Weights of a small GPT-style language model, trained from scratch on English Wikipedia: tied embeddings.
MLP neurons of a small language model. Each row is named by its layer, matrix (gate and up: input weights) and neuron, and shows model dimensions 288-383. Each number is 200 + 20 x the weight over its row's rms, rounded and kept within 0 to 999. A neuron's up and down rows have the sign that makes its largest values positive.
A block is one neuron, or neurons of one layer that tend to fire together. After each block is what it responds to, as a language model described it from the Wikipedia text at the highest values.

L3.gate48,208,213,227,172,189,209,218,215,207,180,237,147,192,210,189,211,192,178,203,214,176,175,182,195,175,192,195,190,240,212,206,209,203,178,179,218,211,167,189,196,207,190,190,175,178,196,206,192,231,187,245,191,165,169,218,212,197,208,212,202,174,204,180,194,187,169,191,216,198,185,210,197,224,209,187,203,232,201,181,194,193,206,239,209,198,186,196,184,196,160,221,180,176,238,204,222
L3.up48,180,210,192,162,196,218,205,175,193,226,201,200,195,203,171,178,237,223,211,125,193,191,224,198,206,184,189,224,209,202,198,187,178,223,199,187,195,207,207,205,191,206,193,172,190,166,201,202,186,200,191,204,209,246,204,173,204,191,164,174,205,216,247,217,225,200,190,231,188,150,186,213,188,182,192,193,200,199,153,222,184,215,180,194,220,204,211,182,240,183,224,226,178,217,185,210
L3.gate187,182,192,208,185,222,188,199,253,178,178,205,202,222,186,224,207,180,226,165,216,206,232,237,218,184,206,194,185,228,184,191,222,223,182,200,198,236,220,192,184,179,208,186,150,170,204,214,199,189,193,237,180,184,196,210,221,226,189,218,214,220,228,184,172,178,196,194,240,208,175,206,204,187,199,212,172,176,206,244,195,176,199,218,222,168,223,180,181,201,186,191,219,184,175,211,180
L3.up187,213,209,188,178,184,192,178,155,207,188,187,214,205,210,188,194,207,194,152,207,192,224,197,197,213,225,198,186,205,193,181,196,178,223,202,183,216,194,176,182,189,171,186,177,192,189,197,182,194,170,185,219,212,235,208,177,202,195,233,205,223,196,216,206,186,216,196,221,217,227,214,177,169,206,206,175,172,241,170,232,177,193,233,164,207,251,219,208,203,204,226,231,191,226,242,206
L3.gate762,202,200,205,176,188,207,185,192,207,175,155,175,254,209,185,212,201,176,198,177,207,182,207,233,192,223,188,193,212,201,181,184,209,215,171,209,199,209,200,195,193,194,233,196,205,223,193,245,198,228,188,179,204,208,195,205,194,207,186,198,219,224,240,201,181,186,179,184,185,219,209,227,194,196,183,230,225,178,220,173,201,220,212,218,184,175,216,178,206,210,232,203,207,207,201,216
L3.up762,209,194,216,163,196,207,205,224,177,196,232,223,197,202,215,186,214,198,190,229,188,198,158,231,181,243,205,182,205,241,178,201,201,182,217,186,207,207,213,222,204,205,169,193,216,180,192,189,185,209,232,198,211,215,209,193,213,194,167,249,184,213,185,221,181,193,216,207,184,176,167,166,204,193,163,180,228,168,212,179,213,200,177,190,204,241,222,159,191,182,220,210,175,157,225,198
L3.gate987,230,196,186,216,208,202,221,200,235,170,187,196,212,203,237,198,181,178,232,159,203,183,223,176,213,224,221,187,231,186,181,179,195,181,171,193,198,175,203,196,201,169,211,262,198,187,223,172,204,193,201,203,198,224,228,190,208,183,174,220,193,191,202,183,200,209,204,217,209,182,179,191,221,205,183,211,253,160,186,189,218,227,203,148,183,214,230,217,199,170,197,181,212,199,204,200
L3.up987,196,168,173,186,153,203,171,200,175,179,214,208,208,203,202,201,193,201,228,197,193,190,189,171,213,192,198,162,225,209,180,264,166,197,179,184,153,209,200,218,162,238,204,177,172,183,162,187,223,176,193,206,212,225,222,241,208,190,163,240,208,209,227,213,214,187,196,231,209,222,205,226,179,176,223,232,189,182,227,228,215,179,192,177,195,197,194,190,174,218,215,168,195,208,208,205
Description: Function-word pieces and breaks. Short pieces like or, and, in, for that are standalone words or word parts (original, Band, infantry, forward); also blank lines before headings.

L7.gate127,213,187,216,225,216,207,181,224,196,182,208,188,196,170,212,195,164,184,187,218,213,183,227,179,194,184,193,191,195,214,178,205,216,132,197,203,215,213,185,244,221,201,212,215,216,224,189,191,204,216,204,217,215,191,205,169,217,185,197,187,222,239,190,232,185,208,175,220,239,172,212,211,172,199,177,171,232,191,198,163,220,217,218,200,217,229,205,212,207,211,219,219,203,204,189,175
L7.up127,197,205,203,174,209,210,196,206,188,201,206,214,222,217,188,203,215,218,194,207,208,261,226,196,188,183,202,197,192,191,194,215,200,163,165,180,208,201,182,175,214,162,196,198,194,196,216,214,220,216,202,187,206,191,171,258,211,200,188,209,238,235,218,207,222,191,194,252,166,212,183,215,163,199,203,195,212,203,205,226,217,218,222,169,204,211,195,202,195,203,206,197,215,185,199,211
L7.gate135,193,180,197,168,218,203,205,206,230,223,208,233,183,190,180,241,203,198,215,218,213,227,231,184,206,187,176,209,207,234,159,231,199,206,199,196,190,217,193,197,222,196,186,203,170,226,224,177,213,194,206,198,201,189,222,218,191,203,198,200,228,212,197,219,155,211,189,172,211,192,182,199,208,178,174,185,223,220,166,214,225,220,215,187,205,238,182,219,212,205,199,181,201,213,186,186
L7.up135,209,191,210,177,202,247,194,210,199,208,158,247,196,195,212,232,198,190,177,164,223,203,179,175,183,204,198,210,194,217,210,195,146,243,211,197,174,239,190,187,197,209,195,178,202,176,202,214,175,180,210,226,214,244,178,196,157,190,180,219,229,218,192,204,231,158,248,217,221,211,214,181,184,206,186,170,227,201,191,197,212,219,234,194,157,169,215,168,211,254,196,240,163,208,175,194
L7.gate561,190,194,183,166,205,231,177,264,196,159,197,160,223,229,180,217,204,207,190,219,201,213,263,194,191,180,193,233,164,224,182,195,187,222,196,226,217,208,166,201,192,178,228,167,183,205,197,212,172,186,210,196,229,227,207,209,202,231,182,184,192,205,214,190,173,211,180,213,202,191,201,179,196,219,212,190,176,229,169,196,231,216,236,189,187,203,191,190,194,171,198,209,222,207,198,164
L7.up561,171,225,214,219,234,181,206,176,197,207,199,184,189,209,198,209,205,206,218,185,177,223,213,240,222,206,170,190,192,216,184,202,223,159,177,179,183,199,184,214,215,207,189,204,180,181,187,206,211,202,169,225,223,199,229,190,190,223,171,200,168,185,236,188,200,172,204,191,198,204,217,209,191,228,183,214,211,213,203,203,183,223,188,213,171,206,213,231,239,192,188,193,221,196,218,191
L7.gate726,198,192,189,144,207,192,216,224,220,182,178,172,183,206,160,199,179,190,201,194,214,216,212,190,206,194,213,182,181,234,187,205,204,225,229,243,211,200,190,231,204,187,207,180,219,244,215,222,163,173,192,196,214,207,226,218,235,193,196,213,216,202,221,221,157,190,210,195,208,209,185,225,187,207,210,199,177,215,188,184,223,223,211,210,187,239,222,202,236,190,180,205,192,213,207,158
L7.up726,211,208,193,209,223,186,204,214,194,201,212,194,180,214,212,160,191,158,227,236,207,189,186,193,181,236,181,220,205,187,207,180,241,212,176,182,186,202,200,191,209,155,180,211,198,176,180,218,213,222,210,208,227,191,184,207,189,192,232,172,200,195,199,196,215,215,213,185,214,208,210,146,197,205,201,240,175,232,222,162,206,226,204,178,204,176,178,194,210,187,199,204,209,181,218,221
Description: Infobox section breaks and word starts. Line breaks that end an infobox field list before a new section such as Population, the D of Summer (DST), and word-initial pieces like co, at, Ro.

L3.gate78,204,187,190,205,194,193,180,208,185,228,209,218,221,211,171,171,174,195,202,250,235,215,183,164,217,170,205,213,168,199,179,211,210,192,200,222,186,226,177,202,177,229,211,182,180,191,198,208,193,223,195,201,228,202,209,216,247,186,191,196,193,214,209,207,216,209,188,200,196,212,202,204,201,178,218,225,194,200,220,186,213,228,216,189,174,209,178,158,178,200,199,157,183,219,201,207
L3.up78,189,181,191,205,198,201,193,212,210,184,216,191,204,185,173,168,228,213,212,162,163,203,204,214,160,196,176,211,210,199,192,244,196,241,201,185,193,227,224,226,166,191,183,218,170,195,221,192,217,210,197,206,174,216,185,222,200,157,188,190,231,192,192,202,181,190,188,168,216,205,225,202,201,163,171,205,204,179,225,179,237,150,210,204,219,190,196,188,214,199,162,187,201,237,182,183
L3.gate153,199,182,231,170,182,226,216,217,203,199,219,183,216,218,220,170,224,236,229,220,219,199,210,185,214,222,222,233,220,200,227,191,214,172,231,207,203,205,175,204,157,173,188,174,228,229,243,170,205,195,206,211,189,191,172,205,178,222,170,206,217,171,202,234,205,215,216,216,204,172,184,207,203,168,173,215,198,173,210,233,196,208,225,218,212,187,215,209,210,184,170,208,208,210,212,172
L3.up153,172,177,222,227,210,191,187,189,177,214,212,202,180,173,202,188,165,218,183,190,207,187,213,242,173,186,173,190,230,223,197,203,194,169,206,170,227,185,169,169,220,187,186,195,201,175,214,184,182,202,206,217,197,188,209,196,187,200,219,227,217,185,214,196,206,187,180,188,230,211,174,218,200,224,183,197,217,167,156,162,203,212,215,225,205,214,184,180,196,178,196,176,212,213,211,194
L3.gate674,190,190,193,197,176,215,207,221,181,204,181,216,181,216,216,209,179,206,196,187,205,234,229,214,211,210,223,223,224,189,200,228,182,194,193,214,213,183,198,183,213,223,236,186,206,174,186,228,192,201,183,196,164,210,187,210,195,178,198,214,227,231,189,191,176,198,197,217,178,246,183,188,191,199,192,190,207,207,212,208,234,190,217,228,241,227,206,174,196,210,233,184,191,190,199,197
L3.up674,189,184,225,208,192,208,172,203,218,210,216,162,241,224,192,196,198,198,216,228,201,202,180,174,188,218,179,249,190,200,202,198,211,225,181,201,231,231,213,203,194,201,202,162,169,223,217,190,181,204,200,199,200,225,204,189,224,156,198,199,212,192,190,223,203,165,158,213,237,182,237,222,211,187,225,230,201,198,202,212,226,207,213,195,174,209,203,149,197,217,188,221,210,166,208,182
L3.gate800,192,202,180,188,205,184,190,217,194,224,217,189,213,188,231,174,202,210,198,217,200,175,206,171,193,222,220,196,200,229,195,215,218,219,237,214,203,174,176,200,207,218,179,166,227,200,256,203,189,196,223,187,180,221,164,194,163,181,183,196,247,181,232,211,195,176,199,222,214,173,201,211,167,218,220,251,182,202,200,165,208,188,216,204,208,221,204,187,235,188,218,206,214,181,201,188
L3.up800,234,180,218,201,205,215,177,222,172,214,208,189,176,240,202,191,208,154,174,221,188,207,210,197,231,239,229,193,225,216,202,198,198,222,183,205,188,161,215,202,215,223,226,224,214,206,200,170,179,178,164,197,231,198,176,194,204,211,201,174,169,210,201,240,180,209,189,227,208,226,190,194,206,235,199,196,186,218,230,198,234,189,204,240,183,180,205,180,195,181,215,162,199,182,184,192
Description: US abbreviation letter. Mainly the S in U.S. abbreviations (USA, USL, USPHS, US Indian agent); weaker on the period after No., mid-word pieces like to-ur, capt-ur, and line breaks.

L6.gate758,174,221,209,204,216,175,197,190,192,196,230,180,204,203,236,198,185,184,197,216,220,196,169,210,236,179,209,224,187,240,228,175,166,193,188,207,178,199,213,184,194,246,207,203,192,204,176,182,207,185,183,182,202,193,157,220,190,221,209,196,200,211,218,235,198,209,193,194,185,180,196,233,195,202,236,172,196,185,178,201,207,196,220,223,247,210,229,166,186,195,223,218,201,213,200,173
L6.up758,215,188,199,197,148,199,201,222,201,172,182,198,174,213,203,207,194,214,219,222,215,188,210,227,199,214,200,223,208,240,179,175,182,209,230,169,236,200,221,177,238,163,225,205,176,187,247,195,149,186,197,214,147,194,208,213,210,201,194,184,167,221,181,168,237,188,204,231,198,224,217,189,198,201,232,208,180,203,197,216,204,175,191,209,204,197,201,230,181,171,209,144,226,197,184,197
Description: Blank-line paragraph break. The second newline of a blank line in Wikipedia articles, coming before a new paragraph or == section heading ==, e.g. after a short description or caption.

L7.gate64,206,211,212,206,219,188,215,200,211,241,208,212,164,236,204,198,190,144,216,185,217,236,201,191,207,214,233,208,202,171,206,176,155,232,224,241,187,157,185,228,206,196,192,181,226,184,176,199,216,215,180,181,227,227,194,248,177,227,194,203,190,205,233,202,193,165,212,227,197,199,208,204,177,204,226,223,180,197,181,188,186,209,176,217,236,179,239,190,197,189,188,175,207,215,210,188
L7.up64,192,174,212,211,207,225,206,194,183,216,212,223,200,220,219,215,251,175,209,185,160,184,184,192,223,199,215,176,175,200,204,223,243,207,212,175,196,228,197,213,199,204,190,194,200,192,196,186,189,198,207,205,212,181,176,213,222,186,192,209,207,202,229,188,188,207,162,186,195,190,214,216,220,173,232,199,234,236,180,204,216,198,204,197,205,206,218,205,204,197,234,178,158,243,241,192
L7.gate760,230,225,172,230,176,213,204,219,190,187,211,201,187,216,188,225,211,210,238,179,202,192,161,199,196,175,185,190,229,212,203,206,159,185,182,169,221,202,230,206,217,213,184,237,196,169,235,200,185,157,192,211,189,220,163,219,246,172,183,168,229,225,210,192,166,205,182,198,164,197,194,186,237,183,234,187,190,206,218,218,195,186,207,191,216,178,191,218,183,199,190,208,214,183,189,177
L7.up760,207,206,176,220,224,183,168,187,208,196,226,170,215,167,198,221,185,217,141,163,182,237,196,194,210,213,259,192,211,210,209,208,213,185,210,197,232,205,205,201,210,230,212,196,192,150,205,201,200,151,209,192,192,186,203,250,220,197,195,207,212,191,141,193,209,233,240,212,206,171,254,206,179,202,221,190,164,187,192,229,194,199,246,183,206,203,185,192,212,219,196,194,177,186,222,211
L7.gate820,193,178,186,196,169,193,191,217,166,158,186,196,217,221,168,197,202,160,215,181,202,196,139,229,209,199,223,216,189,184,191,207,256,199,209,213,224,209,179,231,151,213,192,184,233,195,198,213,133,156,210,200,181,153,186,219,188,196,240,214,194,184,220,208,209,230,191,200,216,221,230,229,218,209,199,199,191,207,215,191,207,170,172,206,165,171,219,193,222,199,158,199,199,231,214,197
L7.up820,175,194,192,202,216,196,217,232,177,226,207,203,183,186,239,174,218,195,214,195,172,190,192,204,201,204,204,163,145,176,204,216,218,184,182,188,203,201,225,221,209,189,195,197,189,218,192,163,213,189,193,176,208,189,195,180,210,215,158,219,193,198,273,205,175,215,201,194,224,194,213,211,206,188,205,203,200,197,179,201,183,164,218,250,224,173,191,192,192,202,190,206,185,169,198,190
L7.gate916,226,205,190,216,220,217,190,200,178,184,228,213,191,198,189,181,187,185,188,202,192,228,208,244,240,151,204,189,208,193,202,218,176,204,240,208,210,199,197,211,208,232,238,151,240,180,185,176,186,168,197,165,209,192,184,235,228,171,225,216,211,186,208,220,203,211,178,207,211,206,208,223,199,222,203,216,197,174,198,210,210,192,215,200,213,219,174,185,187,204,180,248,189,180,215,182
L7.up916,203,176,216,197,187,194,234,178,228,204,223,209,179,227,189,174,193,168,205,221,180,219,179,174,179,189,191,209,206,212,196,232,201,198,165,195,208,175,166,219,196,194,213,199,219,171,214,190,232,208,225,188,212,165,174,231,225,201,221,200,215,213,209,194,189,208,155,187,179,181,215,222,209,211,188,188,200,212,217,183,191,216,197,199,182,206,221,207,232,177,207,183,212,222,230,226
Description: Blank line after tables. The second newline of a paragraph break, strongest after wiki tables of scores or results, just before a new == heading == or paragraph; weakly, capitalized first-name starts like K in Kat or Kent.

L3.gate149,214,231,182,202,206,182,167,221,233,251,207,216,207,210,192,192,159,210,193,209,172,184,168,218,172,206,227,196,207,174,212,200,214,181,169,210,222,234,198,200,192,208,214,187,247,197,199,199,198,194,216,214,164,175,213,185,254,189,228,226,229,190,172,196,198,228,194,203,222,217,198,136,194,210,207,216,213,212,208,235,195,186,199,182,197,202,244,207,178,179,181,201,190,211,228,185
L3.up149,238,237,214,199,178,216,204,220,203,218,197,203,214,208,198,179,201,216,177,173,220,152,209,165,191,193,218,208,195,193,166,197,210,158,208,217,181,180,182,207,210,230,243,195,183,201,207,200,204,226,206,199,227,149,212,174,186,156,226,208,208,206,235,224,228,174,200,171,245,209,214,178,203,192,216,211,152,184,217,213,188,209,198,232,213,178,177,158,216,231,206,179,209,198,183,207
L3.gate196,206,216,209,187,196,213,171,207,206,196,186,177,188,150,203,197,225,188,186,193,196,188,204,215,216,212,230,179,207,187,227,204,208,214,241,216,187,216,191,165,194,233,235,207,222,190,206,197,216,209,191,190,203,178,165,200,242,187,176,210,216,191,213,196,195,157,256,193,182,226,215,201,157,184,202,224,214,202,180,197,225,215,199,215,180,189,195,196,173,223,206,169,183,184,200,172
L3.up196,202,201,201,169,199,154,214,189,225,191,167,199,170,200,210,222,211,219,178,221,208,244,199,247,216,203,162,171,206,196,176,183,185,190,229,209,271,198,194,192,217,187,187,168,186,211,176,250,172,192,208,218,185,201,198,185,207,195,207,231,218,193,181,185,216,226,236,195,209,199,157,213,191,220,221,202,193,207,174,209,162,209,190,216,208,187,217,228,174,194,182,184,215,157,224,193
L3.gate527,229,205,184,228,214,232,196,212,190,171,190,219,208,178,171,171,198,186,179,195,168,186,201,218,215,220,202,200,235,193,222,198,171,202,210,202,190,225,206,206,214,228,244,214,166,181,180,205,191,144,184,197,223,200,199,182,246,211,232,163,221,214,241,202,178,216,231,215,191,202,177,175,218,221,229,159,201,181,205,228,208,203,192,208,210,213,205,225,182,194,198,178,199,188,224,194
L3.up527,193,218,177,203,214,216,180,193,218,190,185,176,238,188,193,198,197,211,169,178,223,225,196,227,204,171,221,207,214,190,200,184,219,209,167,200,215,226,208,205,195,239,212,218,175,204,209,214,196,178,204,208,205,221,222,177,196,238,200,218,183,174,202,176,200,218,191,229,188,215,191,186,167,168,227,230,175,174,190,176,191,179,217,184,245,234,234,201,229,195,196,221,185,194,207,179
L3.gate624,190,217,186,193,214,216,185,191,209,202,227,211,168,223,223,223,171,201,160,210,163,214,235,236,217,199,206,260,249,178,221,172,205,214,204,182,201,199,217,237,209,201,215,182,200,185,182,182,247,196,164,205,173,181,201,179,219,225,167,228,199,225,203,197,185,208,213,216,214,197,176,220,201,213,172,210,196,232,197,209,222,202,223,196,209,224,183,187,212,211,197,173,181,198,194,172
L3.up624,223,239,194,216,193,203,221,199,162,201,243,201,205,190,214,213,203,192,190,167,211,221,180,205,218,219,193,196,196,189,213,187,149,187,229,181,187,225,193,209,193,177,212,220,186,182,228,192,219,182,202,196,183,177,227,156,208,189,209,227,220,202,230,189,206,236,178,183,215,167,182,223,190,210,161,189,197,193,192,201,208,172,210,160,208,191,188,222,173,200,183,208,196,216,218,165
Description: Mid-word fragments. Fires on word-internal pieces after unusual splits, strongest on "ul" in sho-ul-d/sho-ul-der, also f-un-eral, Epi-s-ode, La-n-guage.